config.yaml
num_hidden_layers: 8
hidden_size: 160
num_attention_heads: 2
num_key_value_heads: 2
head_dim: 64
intermediate_size: 640
vocab_size: 1591
hidden_act: "tanh_gelu"
norm: "rmsnorm"
norm_place: "pre"
norm_eps: 1e-05
positions: "rope"
rope_theta: 10000.0
rope_fraction: 1.0
qk_norm: true
attn_scale: 0.125
bias: "none"
tie_word_embeddings: false
parallel_block: false
init: "uniform"
init_std_qkv: 0.0433
init_std_o: 0.0121
init_std_up: 0.0433
init_std_down: 0.00541
optimizer: "muon_variant"
learning_rate: 0.00255
beta1: 0.9
weight_decay: 0.14
lr_head: 0.00629
warmup_steps: 25
schedule: "wsd"
decay_fraction: 1.0
decay_shape: "sqrt"
final_lr_fraction: 0.0
batch_tokens: 16384
max_seq_len: 2048
doc_mask: true
train_tokens: 118200000
max_steps: 7215
dataset: "wikipedia_en"
MLP neurons of a small language model. Each row is named by its layer, matrix (up: input weights; down: output weights) and neuron, and shows model dimensions 32-127. Each number is 128 + 24 x the weight over its row's rms, rounded and kept within 0 to 255. Numbers have three digits each.
A block is one neuron, or neurons of one layer that tend to fire together. After each block is what it responds to, as a language model described it from the Wikipedia text at the highest values.

L2.up265:092122103119091109151162143121085109125089124121133122156115106130152127124102124175097125143161140128122177149165134110122097104141175142106174102113173158131109173125185096146138122122095122141141124124113106191159111123129161149124182092133088131170089133151128114142084116135113151138
L2.down265:115162114135115159125123145153123171153129145150099118098106113137100058117139127132115145121120092121155094084098128171103138163131130149097109111139116102142140116110138133120134088071132138138102126119134202112123122154129152114154122180130118088101157138091085126137134128147133123127
L2.up272:102109105120139129114143126157155135131111173122153140117117089139093086151092087095116116136132180133134139110138114107142174121108116106162127137137135134134144127119143158135131126129134119086153096134105158122149180085168136150133091120115140101080101099127102132145160136098147114140
L2.down272:096115142154121111140098132148168150137123087117103119119153103116145136157162140175123147134139085144117125154123143150089136132150138106073150083149113127112120122110143107183117107104112124159118127113127150149094099148112104093148136122136083152135112116110106153124148131172140153106
L2.up363:086138139168100153144092191124126114120131145101127154110096138124122086112123125145075156139137108059125182141147118114126127118137110105162096126093118112136102111156140129119172144127122110120145099108105116089131137201131145162155094120142167102161127120125120098139140134131112180125
L2.down363:131114086095181114161134086125109132132151104125117115140157100143128170082121123092164128122135147193155118172135143145135117125126140109121137132166126114147163152137152138153113129142108111161101146149156146110129096072108130082116142122131114140091154108122112142105098109131168094124
L2.up444:116132164123117126150138117085114128135093132138126145133097135134146142128114072116086120172153113121103186159126148138150142126115157096134147187147164099132113161108137137145130072108167121134157136128085101126130145149130169149146091111118135143129110173140148101142165077153123155112
L2.down444:151110111139111150139085144135116124073153124115092152142158123157150116109131159134158124120096124127128076102149122117078073124151089154112091102094084137131129107157092124134106127137107139130085103129159154127127085117112121105122148116125092137111128114121089151141105193097125078150
Responds to: Mid-word completion pieces. Word-piece tokens that finish a word split after a short stem, often after s/S: sent, spring, Some, including, unprecedented, song.

L3.up196:155079134153125171142124062143141111132153151131099135100129143119134113117149138131137142178146104114134163149136179110139097100075136148125119115126114129112112147126152132120130153148162108155112142161109145152129112098121136176155104121163121166105111109183111144090119123153155138117
L3.down196:144152096143152108123148139141139128162148151118170108157125109146107101111107146095093130137132071148118119135151127152117143139148113117147144148123135121192128095150109118152099138139113142144085131119131110107102138152144130146118103117108111129158108151079105135129117108092120139140
L3.up354:130116170126128144146086138117154161145164126182066140110135128168146097127118137101136129099149091127102123177140189145121166134105135143104135133148155097133152146134141128122106108135136097132105148141124204083115158106094108116138089154115148148106119060139141121139147109115139138140
L3.down354:147145122148097138182202117107120093144119107105175072146095137084151118117156082137170129130087139123109125093114115118133103139142131125162146134146123181134117125064107139141151134153112153134139133123132102141137114135135142156139117072163116157170159151114153080100102134137083111132
L3.up364:116113134109116139150131086123107110151143128105144171139107139173129116159134134139119156127181122105144158167114119114098102113103125136121111129109143096104120147156132165142138112124140108098132137131126161093065087118098113132151185108139139147163099123108115167154137105144109127087
L3.down364:123092154170098130118121153123132142118117113151109132133112153081117166143150136109141110123117130133131099125123139125126124126129154113170149118125140135165159141136145135140122103086133076096120148131103135156105159099149186164146122113110106154115143113134121111107113197086108134179
L3.up542:160139100187107142177156150149066115154141132151088153128114150161145144152162168124130138131130165108119128157107092134085091124117148139101118118126098109154111160142113107147165116135110098122122155099178131137087096149124181135157123143128109127106098144141151125130127106118125154126
L3.down542:118131145140150118129106133147165161145156117108129094110095131142127112080100115110131105131123165110137111135136180109174117111157089139121135116110108117142139119169116051145152098129171140143109117142103094114057080141132124135130105103124130109134141126074130130108143167131196114115
Responds to: Preposition "to" and fragments. The word "to" in many roles (up to, lost to, according to, moved to, 45 to 64), plus mid-word fragments like k-m and Wall-on-ia.

L2.up258:132114147123125145147063099159132153139138145166124139098125137124110130140151120082093105166128158121113104156104120109154140157140141064084138177150144155110132098087130107102108106113110172143130080155114116148117096185103113126146123089144137109112120098134156152106134076136123108100
L2.down258:151133087120167149127116078169094127166178128110141145086076144123102094169151106154159142149108177122134130132107093166121118112131137142148136079132093087128178087089129120164140158121107139161112076163147139111138118158086120108116109102153131118120117142135141086070131146130156130141
L2.up312:095141120133111155133074082143163158154116100137110140121149118137113129113085093116132118117123166102098080136119103121169130129110124135105160163148155090107133104118123118148147106123093109108140096105132136117115165144157116129152119165141114133132154127147106117179146164102137110126
L2.down312:185149128124104148132133172106107092116145137107152162151125123085086122145128116127115139118169084105132142137100119175114145139127105107137199138106118125112099168141094097158131160103110100141136107124139111106110135111081102141106111102105159136134100150161100145061140138145133140119
L2.up391:109166117101157150142127115109191167162125141158136111096137150120126094167125131118122108107133169122118103148158116117130149153100144115103119136160088122176171095076139179118131137135099125090155141114146131086137140127131137086150109131097087163110112151138111125200146118156119108143
L2.down391:109107113133139135114139158133087081121120140156159144194105151129118154160098112119126149139098084098196155139118138127087139084163112179138122132119128169108115149158073082134119146161160152115116120131104103124136136143116089132175130136117119144166152151139140123068126110139166140156
L2.up395:118106094099097077098154124153118165160120121115117122145120106123108095161125137108120142127140150174132151146157101129113100096124135120104131114100112121152082119137123136134172155114147133132138129109142136094107108154133132092164117128128133147121128121129145101172142141174125148109
L2.down395:118143131171134106165116121112144145123120131113128136113132154113153107105115124152124124138168159140118146093089134126145139115138166152124157120101144145102145127137141115140139113137144149102131148109126164165169131061101136134148177114126132151136134119101116128098136105111170129170
Responds to: Second word-piece fragments. Short middle word pieces (often a vowel-led syllable) right after a one- or two-letter word start, like s+ol in solo/solve/solid, v+ol in volunteer, m+ill in million.

L3.up6:145157136177117151139156149138163113184121089150154136103098128107132114141131131143096122109104135137091111152174141146154169134132125159141127098094110154126134141142072139164166112105134122170120111108140091143156122103131143105120160110125104125137105101147119115121160118157118104128
L3.down6:089112139108148128154121114123126113088132131125148118116145167134094117133142115108136142121101190092121137091125135065124124132158139120104114115119094166155182099124121081105096127153108168079113195135135134122130103107130100137146122139129152123134114140148130141204122101119135129134
L3.up48:144120149127143179112165131112147173113123162081116123106096142127108122114119081135080114113088153135100166104145127116097156186129133126125097129092106133130111068117101160136122094118109102084156131074131120156131133125138102113162120100137116144146116107138099087176130111109153101165
L3.down48:127129132102115133172121135057172141108124147163150127132175142184124118151138154144172147136089132136163094129187107135120120106140118114158112139157119133123143119146136134103152140140101124164123152147080133122106119109151122125124119138140148119103080147089129178133138114151136163087
L3.up63:101104174152137126140124141109136121155176145119123175124127150154116131092156151128133136154111150121109174076160142131105104093143147114127120083087153104138112118131106075127139187150150111115125144105117140161102115103146068084161148172174118149157142103123158143164119143130156087141
L3.down63:135164106133108145135141091087146136113071152126129117094102178134139150088131108125146141136172125100140119141107105122139122165126127169194149115194140097107135153138122139103114091133142097139100128164123092079131132140091153141114144119135133148098159111122126147118130111081112100139
L3.up456:093123167142169124118121125137156159142137115095171142136115139135158133113128149121102127135096142123127115155122095138157140112106106104110117138106102169130122175127147083106153132198151087127121123114102185178136120131125108099152110160146121137100123077171150102139112146089149144107
L3.down456:140120115109087155127128109094130097121138155153130120130196127119158132118110135125081144153116095125112112087143125106124132121148161165152146145124178134193104113162125121121127075093109118112081165113146091137086098113127103116114129128150158137146155130116125141117100105112147100140
Responds to: Word-continuation fragments. Mid-word pieces continuing a split word, strongest after an opening "an" (an-c-ient, an-t-i, an-c-estors), also M-ost, l-ong, Not-es.

L5.up468:125112104093110135132121135114103142118123082145147143152150108126145134146146153133130126106151117103096108153132159168159135173119192147083128176129159116101088135120101126114161118152128106147160133115091119114136160121136158099171103123118132116134124105145145148124152111129101141142
L5.down468:108156160147108179127130107118167168091114121121134179115135113129173114129123137121129107107152081061143150133095129118169125162129111144116114131140116106148099090088127121084132115167146126121145140122114143125128133128094135112120141146128158155100134140139136127083155131136154113109
Responds to: "to" and mid-word pieces. Mostly " to" (infinitive, preposition, or start of told/township), plus mid-word fragments like our in Journey, on in Lonely, and " also" after can.

L3.up154:125126139143093183149168135143113154158092141115144135172144085153106139146107143117107138136099197112135164092127141124118134158132158144135143138120117129139143152122165154146089109103110112136143110143086141113126125112145111125102128185123117153136094118091146090137140074117148130165
L3.down154:118160094175136080089088139097170119108154141117139136131123123111144107092136146124157107127124133125119122153134133117145135128110096115105097134138141099127135081143105121123080122118096150141066103156147095116149125155185175115165110142146126091139136127145121151139099123160190142141
L3.up326:178136132141128129093143143115147109156105108114097138157121138146157079145126130136157093166159148094139104149146121136109104141146127122149092117137106100150106153147136114103100148113138151184105144150114114147151146174129121088168131132134124108129102142128150080159156113068154124132
L3.down326:086129130131134122131096095140097113099163138167145113101117113106121133120165126118118177120132080127095148129118119138154133121107071108170172113144120148091152106104102152121138120165082099074136095094131153123113128078138133144111155109129158126115161134149147154101137140161154118120
L3.up503:127153192135122118153109155116126127141135140112111172182124141132116115152115139126155113156141110144141127181078151103120079091119136117087144148097106136099083095135090136104116123137152121125158114142113156135136133154194098139129156099156164093117112128134104091148134179061127131171
L3.down503:154164058145100136135116118118112132135180145124114122088109121128138135118146116107130125122114140116081117092130121122133158138123119137154163135144129114127184146109162124173157109152200143126082119120109086176143165099099133132147113164128132161148151092173115155123150141154165128165
L3.up506:144152098138104087072156081124124172127144173120157122166163130106136110102168126068138143104127099109094143124103151113123138142128084110083167124182122151110120127136127112122129185123113118178121148126152193147163145120121146112154107130134088128157088161126135147170115133123163115119
L3.down506:077178099125154124133162138145104072124120125109130104125113121138119133111173104183131138119118121174142124096135153108162138147133145145167121143137126162184096134133164135159124087133137148132142143102104089142120124104142118101123160146112128149132150114110122107093115127127129106110
Responds to: Word-final suffix pieces. Suffix tokens that complete a word split into pieces, mostly "ing" (Hunting, Landing, Harrington), also "y", "ly", "ment", "ic".

L5.up399:125134066154103122160139161084083103131143113148160133119093130200118122094132148129181109100096188159120125122130126112153165176137105144115139101129133144133126138162123129107146127097129162126143098187131108097150121136133129115117131118137140123138097149098108064136128099121104128149
L5.down399:093126146128097122127092147124168103140124049117129138136074149146113111096095132099111109073153106151155157136167128134111116097103124135113141117127116135146112132098139103112152178120104091129090137119131131102119106137140073092100175115105144111106125131114146150092118114128131134139
Responds to: Word-start fragments. Opening pieces of words split into several tokens, as in B-iography or H-istory headings, he-alth, st-andard; also the pronoun he/He.

L2.up23:119128117148182083129135128177122140152111055133156142156092133117127138095149139136113126131138145148141172127118114147132169134098135111136134145124125167144143127119168149162130134112146110148154089100132141135104069097133149145096131177151133145087123175119169108123123138112160103160
L2.down23:111122163112099160168123141135120116125159148091098056165172120161104173151114129165134111124099140115147125163086123115140111100113125120085141134121126114133103160128122135120141157119129121183106151148129092145152113135152132110132103089148128180106128166129131128151174080127089101078
L2.up156:146151073081123125129129070151163114153131134175126148091121144143111131135148117102092139097091154118164101150127073168124118133134154161112114081155155116144114152128151130131142099109085106154121133080115120166124163151165156127136127126159114161151144100085161139162139167098117115128
L2.down156:114099124144144114132126211124144096144121157093119113156157106132167131101115129141130129128149088085075140135125150081115126133099126097113135156135120102101133123150126104180113162148161095107135139165137127146121115119129152145072103090098125117087098139155112112121129129163196146106
L2.up437:107133139150158176160114082128152085113149140132176171095127166115072150146152138160135140104121140101154129135138101132137096126137117151155114167131162116144181179146131081132139140150151154145125136097089101159133122144105107138165116093133137155166159109121107110126120151082096101127
L2.down437:104143116159118071135146142124160133140132130128141134118160138159144125131087106114074127128151172132106156101114138111169136122107122117132123161099168152080120109111127120118156154126137147106086110111140123169173166096094135107134137109132143161117111121119161113152156161085152113157
L2.up486:105129141130138142105101145143136130132144111155130120080131128135151151147146114082130146082162153157148131161152137120165128173110131133126103117162138110138144128155118119120137131151144130160125096100070125135150124153147126140149137084131105169171119110102115095151155169122108127149
L2.down486:131126097103106085137152137116110134111128142123091097173181139156107147115084131130112124135135146113079130158111143072170117110126133149156138134124100135135160122114092106095166138083171124132133119151142140133125106112129148110131115166157143125113131118102158148083120129179117183104
Responds to: Second piece of split words. Second subword piece of a word split after its first letter or syllable, mostly in infobox labels and units (Dens-ity, D-istrict, km), plus mid-word pieces like S-k-etches, I-m-peratrice.

L5.up201:157153095115175153149112152125136080144143138097127115164116144169121105089110122115136126135141125122078135126173111098165134116173170142104126092145124135124127127125103110158130132148137112152172098122099099132080105123169105095167143124089128107096072141132148129128124177152137082159
L5.down201:108112129105090096115117108125131120117118090109123149099126122122121116141145130144144157144121094132135179172117126146092151107137092184109098151088130154149131123121116138146152105124110144086121093083124127096168118135153116090138159129120090144133147114134133144107155135143095151147
Responds to: Mid-word continuation fragments. Second word piece after a short opening fragment, especially id in w-id-ely/w-id-espread, also be-g-in, r-id-ing, w-ed-ding, r-u-le.

L3.up76:182132101163093125123128135123129157130136107144113137099165131136132115130100107095129145129131143145114137159118127143116110130135152086125148109114092103129079141084137141120133103119165167113133145168142095139099125135110120199134102125117081136124125170192102112143120108151119131098
L3.down76:095155142091128117133125140120148085169139151122132132168131092101119158106162171105153120135136110113193111076152145096114119138086069141111122141129146138158129155162106110098146151112134104144095132116130144133129121140193165111127138121136145122146116118112094143106094137085146153078
L3.up288:110151084122152150137133107123175160140106123121108172111120126134132123178139094134109140113150132150168145148141138135110116150131111076132119170113104118105069185106120132127148085089143145118097126137115160118145161136162152145107154112139125125125147141105095110160119100114097109135
L3.down288:159100130146121120106157159137105152102162132119090052144132106144121159112112088160146135151126121099121162105121145069141099114128168160120159080130168137107138140132141126115132115144169114181125146155120120138127139131160142125116132133136113095166116130147104130153118159153134163133
L3.up530:138106077163144113135125126140113138113109134148134097132149168119085096114132131147156134153123169102136125148095103112117127173121147131123155144100121109070060133154123158127130166119115119133104134123105135174147162131167140114106139123157119141073132167148137156153153086166129139128
L3.down530:151133142104112132128143126113068093117142121106165143140124117179171117151148150130122108135111097154109096109142135156158149130108103126139132098171079169130178145125132073106107131089129137094137141128125097094102129149120122181137115138120116141147156123117145104086099138101154129148
L3.up570:135167142122094142127114145163133139138136138124130105082117118120162143138073150150075170119145129094162141115132102117138127137121085134126138138147184108141113142111132139132097099117116151123082087121130118079157138098131088121180093148124131114131118151114135112153162116124139145108
L3.down570:072137089114160137157114134104132114138104115134133136129082131156084138118155129128185123139099151153114100124142120112134138148117135120129132112089080156130142131141146099144145154115101145144159143163105096127103156155121155102114112106135143113114121099115131118140097130165097148142
Responds to: Word-final suffix pieces. Word-ending pieces after a stem fragment, mostly the adjective suffix -ic (alcoholic, Olympic, Celtic) and apostrophes before s/m/ll (Women's, I'm).

L2.up83:149132146160104153158116145139147118125089153127132134133112128138119110158166096096153142102143122113139151097144167132166126129125088147157102147117108100117143115112113155145113168133114164140166141135141093104137133102127121123176083118130127104138087120133112176145111097100125136145
L2.down83:165143142108083165108110142135120173142147112100099149150135123153154125095151155170134126124074133097118099134126112099134165135099146152130188110104122161122110158121162155104134128138133107152167152140110129142073113121139156098124113146137144083089109142140176144130136145155114083111
L2.up394:163133134150115109092097112166123120153121125083089144131112134125161137136115137111107164110151093146090113147127127093142126091130118149184139084101098094066135173151136114132072128120102145140081131115144130133113139146128122136139111134122153112119114139103152108135175090113116132115
L2.down394:187124135168111151141108098132151160101105144136094068063171140103134114119133104112146133164076121113128101123083138171088191124101151123104151134142117100157147071115104119110157148060134133145083113102134115132126118132098105143117125105155128108169131149103105124128088159133140119133
L2.up524:144123089113163126077118124156127095150111113169144171135132122142131133174098106134147121150158174125150115160106137113123128165136177091133150109134141127155164100145119081150109118124140107137094168109160139127091146144095109109143107147111100146144129138097172130110185143170136130143
L2.down524:178111115150111111101136110104120160091117118099140080115100100110097127106102154112093110129118108136090132120120136154158134113115088095122081116123152109101094109130141139109164150134147157125122115131090103107115124096155130152090153102119166125095119131145085120147146116131129137145
L2.up628:160115108131127129121084128093151137128157090093078135114104130135174145139131151117144138113118136161115182141126138120099147110125071094132149114147128103130121091083125125139145129123170143104158155093126146110090095205174075100123098142103096121094116136117151132114154106140128144139
L2.down628:112114154123067159087155123142103111112076151120115132122128108094110127102140098155118139132114121126109111144112136152104106129142112144108059149121139125150143100180123138131107132120122077156087144159139135167114139114124097141161113106161122096147105106129128099100156110095072136127
Responds to: Second piece after initial H. The word piece right after a lone initial letter token, mostly capital H in names and titles, e.g. H-er-bert, H-er-itage, H-is, K-im, C-ap-et.

L5.up376:102166118082150149133132130092161134189110106130103103114128155147128088059118156124160161114143151091138101115100135159187145128129138136153126114137159119120142136091135126128140173153111143127139124111093130153113155124104148133135137094129097140093108115140114141151178066099143100133
L5.down376:203124113133084139109110127122136089086131104115136128101094099087131128154110162119139148150095100134137117081132145075100095142114086157110150111141131100150137141139112113119158143148121120143128107143143138160090116085155107141108156143095145096172100133141083096140122123123131152125
Responds to: Article after "in"/"is". Mainly "the" after "in" or "is" in encyclopedic lead sentences ("located in the", "is the sixth"), plus word-start fragments like comp, it, Reg.

L3.up148:140150115122113116115132114106097143168108114135120093138109176132177142128121117131124158130119162079093102160151117106143144115154046121167118143187158151118147151133156174113121130164107128143112161128116156126121109102151108138086114113124154131097147127118125122100091105138165106107
L3.down148:156096163103125132109158131114138114112093087114139089118162138163133112139135106180107096134083123131112168138091117075121142139118160159093127126124147111119098170101134091114161146089141141083144100147119129122112138148092146135144123130100131127151150154102147118083109143131123137146
L3.up329:158085116136132126130138070161102127154114124116126122102112095172166121138127114153114148085123179111122133117086119134149111093144079141170155146150149132171130137121116104105114099139109156116158112146104114158132065126182169140149100168160110134131141117146131118101120141122136103130
L3.down329:120157160137112128143113159110101133097145167151114144174124142114143163099143126130138148124096133109109138167160122142130144190149166121150110121117138110076118145090158119156129151108153115131165097124128088117126186136112087111184097117177130140101134133116123140136139144120134108152
L3.up590:190135144123129152097113125119096119094159131143108115113157133128201117100102109085146081129147153138142121133107119165125135142114094118091147122116116117160089166119130127117110150156112147128150128097093127147143122116138138130143163096142135121134154123147100086168118159127117114156
L3.down590:134095123133121180119138132128073126143147139121129141147132156103094106091115132150155148114132089139165139177105093140134092122151164127174150107084149138187116107161131170148109121147113133148122111132109095152117113153127110193142119114115127140125116158138142093115122092139105104102
L3.up626:130105112119107089113133132161101145133116104137122144081116103119066147130116140128075148153138150112132107115166123077128184122110093103128126123097127130076103140104090106119105117129104108116126108121111111141134122179152115126152124119119135114168161138104122109113114099095131108112
L3.down626:120108152143147143158115138120164113124120143133154112128142174176149102152166121192172128101150106142136145136138110137116112104123186165129145136131146138135154090182161152120162181122113183134121119140112143095106106138134147084109118149125116118088099127156092115136147106133132104122
Responds to: Infobox bullet dashes. Line-initial "-" bullets in Wikipedia infobox fields (Population, Time zone, Demonym, Location), plus weaker scattered mid-word fragments like "ord" in words, "l" in download.

L2.up20:163095120122169101110141126119096145108137117098140155132141132123125119117107118123147122100129135134144152092128221120136131117104154119132120117106161122145115090128140155157127152150128163111142119127117111117128145162146114128119134140130107153108135120102159067148102119159128132154
L2.down20:115150149124101060121160094113112123132145137153105127128135131116119103117156193142134123097105118096172155131152154141138103116125152105132128170126120107136118079156128117155142121140120160093133114161148157127145108175145121105158122090147161140127151097110108086139141135108147145085
L2.up252:179140145150150114140181149154086109106107081103117120132099136162114133148118157131120123143130135149163161129137129117114149143153091131153150108119148090153125148127083141098114129105117122129161141103096126126140103133129111121119151118156147095131199109110110128120119139149158126121
L2.down252:134126093087126129135094118102167119164121146152131143136195129119127124091138149088155121126118165137094100140124131161127094178111122159096117131159105157118123084092132138143110114131130148154166138115175126144118149131135149137140142162168144146111102169127107148156175125099097089161
L2.up440:110129075130142126147128094136128131108103150129106130114127090060113140126122124094153093116155177122114115161153152086153092128147124107118151107098121115110128153160074109108148142125098105107107110128135142106140125137145103114104154121120139137136102139140122129139123098123154143127
L2.down440:159101104154113131110156127139134135125103108113145123081084115119164128143164118110116129151116148100103107175105103182100151135165129110146153163145117147149127115145138123105107106090123133127122188122141135174087101125132147134059129137120105149154145116135111156126146144132124121154
L2.up552:127158119095083139158132157153131121144142131123141152107153160154123157074132115147132154082180145145147107118151150140157133146112123153152128097127150130120148116138104139129122149145133133169147129115076192080155159155132116139105101140103103109164159099142166104147166125107115149175
L2.down552:122123109128125160124146138112167157141111124101120143169103088145170140106168143141158115092138145125146115113143124119150104117132145113112162134131124122106109202113127120168145093094133119112174133098174166167140141132140157112170120114157158101132151108129174119132131123099098088151
Responds to: Apostrophes and mid-word fragments. Apostrophes inside names, possessives and contractions (D'Orazio, Sam's, Don't), plus single-letter or short fragments split mid-word (st|y|le, R|out|ledge, M|c|Laughlin).

L3.up10:122148131125118157111133130161115119144134116109140130080143136116177125143123087196116147124123111125155092134162130166160143147089089090114152134148135144148129106104115144132151146104117133139143138120171145113137096146106154087143136082120101127122167107114153153106157156166143152111
L3.down10:129116151137102122163109105103116139105116128129104105180152146148130136119105127119155091123122155145098151145170127095102121065169167155143150118095134107116114136122107130155094143121075133138116109141131133124146150126189157164112120149148189144127125150111108101132083082141151136137
L3.up157:177159105131094126111078146130117130129160127112140134134148116128124098140133128133161153143152092118139097099141134100190116162116108121142112107117144165136113161130105113146130146120097163127116112155168124149187063128091147132136103090094158109133136108145156111177180132107097129133
L3.down157:119160136101137144140176146151150164114128117164133139104098148116163104145157143119128144153068132140146101142146130130093163128107142167132141126076123101147137130120076123114140106118136140110114110077128138143127155094139073140117146119114095160081169105155094146131103098122126118084
L3.up265:123102191127157152159130158107139142113114157144176129101141109130096104157134157116096125143099075149179122109124116151158158132134119102103141146159100172117151136149120151128116144137121145113131082100158122131147130117135070146138145135131139125129106094126098150127099094170126180107
L3.down265:140140088141137155129145072104138145120131108102068110166120141103121131115134128139120154072148138138102143125139151124097099131079116145117153128114135108153127102154094146175156117153161098135141150142123152089123153147127132120152114129144110105152164161112141078113171161075136115120
L3.up488:120140123126170196107097113114160128148130145149130151122139150150148102137105143126108162098128114116126116115132152143119142179154118095147089085159112152174128129151141179120129159156129167073135170090118137154161092115115177129158112124123112152138103127124135136125096119177098116117
L3.down488:173091120107110084137148149175132125095165132116164107169123147105111142110145093095140139124123127149102109117141169122135123098099124093131128139140101098102109156107098112128126125094115104137155092169130144113138161121148122113136119073141126116113137117151151161163153124127162128116
Responds to: Birth-year slot, word continuations. Fires on the blank space before the year or day after "born" in biography openings (born 4 March 1940), and on mid-word pieces after short starts like G, dis, rem (G-ir-ls, dis-c-ussing, rem-ain-ing).

L2.up89:149141186107121126149106132128155176138133110132123201112104159126175096115082156134106153064099105137123124138103071099108127128103124120124139151129150128097146156128130164122091154154102089152133146132126088119129122109115113145119140107130128132120101108105140124163144091158108135093
L2.down89:173088089131163160135138145131150117123162145137111110087161121137134136119107109105151112177131132111086082141153164139098139148137078126128075137134098144176093149094104125146120154104148150095150090148127151137141132117173188135151076142114182141139102118149125127123100166147135112101
L2.up237:159204144160133129163125156106113124103125111108141141106128120138164182105152123173102128121161145122123106127114131153124160147094109114192136153116082105119104160126120139138145133155107093089142084149086134100128109117109182152139138100122118086121114132168144130099092151138114148160
L2.down237:145110083129113146117134126142123111110157146160158125149148150138157140165124136118116091116148101115115167119107144144152141136172158120135132120157162098091148120151082100145121145112116134108142164146154113164142118166151168102088138165132138160140101096138093145063144094142134129165
L2.up310:157112144086122116126115149161114105115131137120129137116082125124118091133122097106145129164157135133136098165125114146142153119125140152149148142130144122105107146179135121135109172168147130118161106125179147119106106143090149101112113113130124155147124068093153137114144128113136081147
L2.down310:150112110131138129114136144138107141103082124071137149125093130152174169127148151119096079078130140132158114136116123132116129177141123106089110143142160123144123112164120129135106112114066099126120118100090098158157158152150113114139125139113118125108104126107140082183110133150120114125
L2.up331:176142132106109143132121128162128130105089088142110148137129143091134124138135130100101112114091158086133106143093106104144132105139106122083130133122131133153123145094164144122127168092154117126120097127163148151100132116145108112133079115118107081123109108177141126103110102149127092109
L2.down331:095080121171141106127136101122146146091116144138125149072156150126126128137200153161138164128128151152079151112128129174120133140131119133152143152095125121078124141147120109164152123134097115154078115144118127148146131107134158130138169147109164143112124122089144127110147084082160154173
Responds to: Word-start fragments after splits. Short word-initial fragments left by odd tokenization, mostly after hyphens, parentheses or quotes, strongest on the y of two-year and six-year; also co-op-erate, O-n, editor-in-chief.

L3.up356:143135065076116106130134115137125114094129144117117122100159112096176157147149146160158129125134095089131113111156166121082116145155078123136127158132130146088102157117112141150111145147152162125118173128158132073104112134143137113133121172164056114148133137109124140131144122162121138103
L3.down356:147131117137150140150113161143099147146132104158173157165095163147096113080160069114135137123098110160139175106140091121113102147099093142149112121157160068118114162115107120141146157138138106111143109163168135134096094152133102078143104123111134160129106159141144116169127125118138127118
L3.up408:130111151089093128140119134128124099136131071153163119128125109182110154152122126127115085125134128106121183132130131132102143111160091103159120159125129100096124127150121121160093144125128099091107119104121142129146106142094175129178129112171145140137106117126144121148161139166149104145
L3.down408:137133133107142148129087100129119111110135088085127083137097157123114151106113151143168119102138118167118181107118136111118151137131132090072147100120140086088118141125120097136152144128109143166132155109108116091098124168097110131100049118128147111139168132115130100143164066148158148105
L3.up468:096100119110083162164113169094131109060149150134133154099136110150126130140126117116131119136091126162140121140115114137136119111126134141118090094105136130104134104114118058156095164136121123117173109163119153131067152101111135133145121137150151139091066141113129145136144090116109168111
L3.down468:166143145077114143151140092171129125159125134110121106117131111123102151103111156156134186104147139165141113091128167073175109125126108112129139154121134110133138122133114122154098142129151139144122122143156131102128120117102145128134116159093114141135154103141154140075138143151185151088
L3.up638:093154103139140125099159151120146131148161121167110116158167096149130109152136102168124156071134140144101165086103140107144101179123172133093137126168136181150133145132134135101099104119142151097132130103142148084163117150154120100107112109131113126087098163101134104116081089158146141142
L3.down638:141146115148107104123081133180097103092110129146131113127108110154118116112149115088106165145121105152116117156131133115110131110161098122088101125119072122182114083187128119160123142129093081119143139095129112107131113121091075142101136143128142123181172154133142108144176136102117101079
Responds to: Token "he" and pronouns. The piece "he" as the pronoun or as the start of a longer word (he|lped, he|ad, he|ight), plus subject pronouns who, she, it.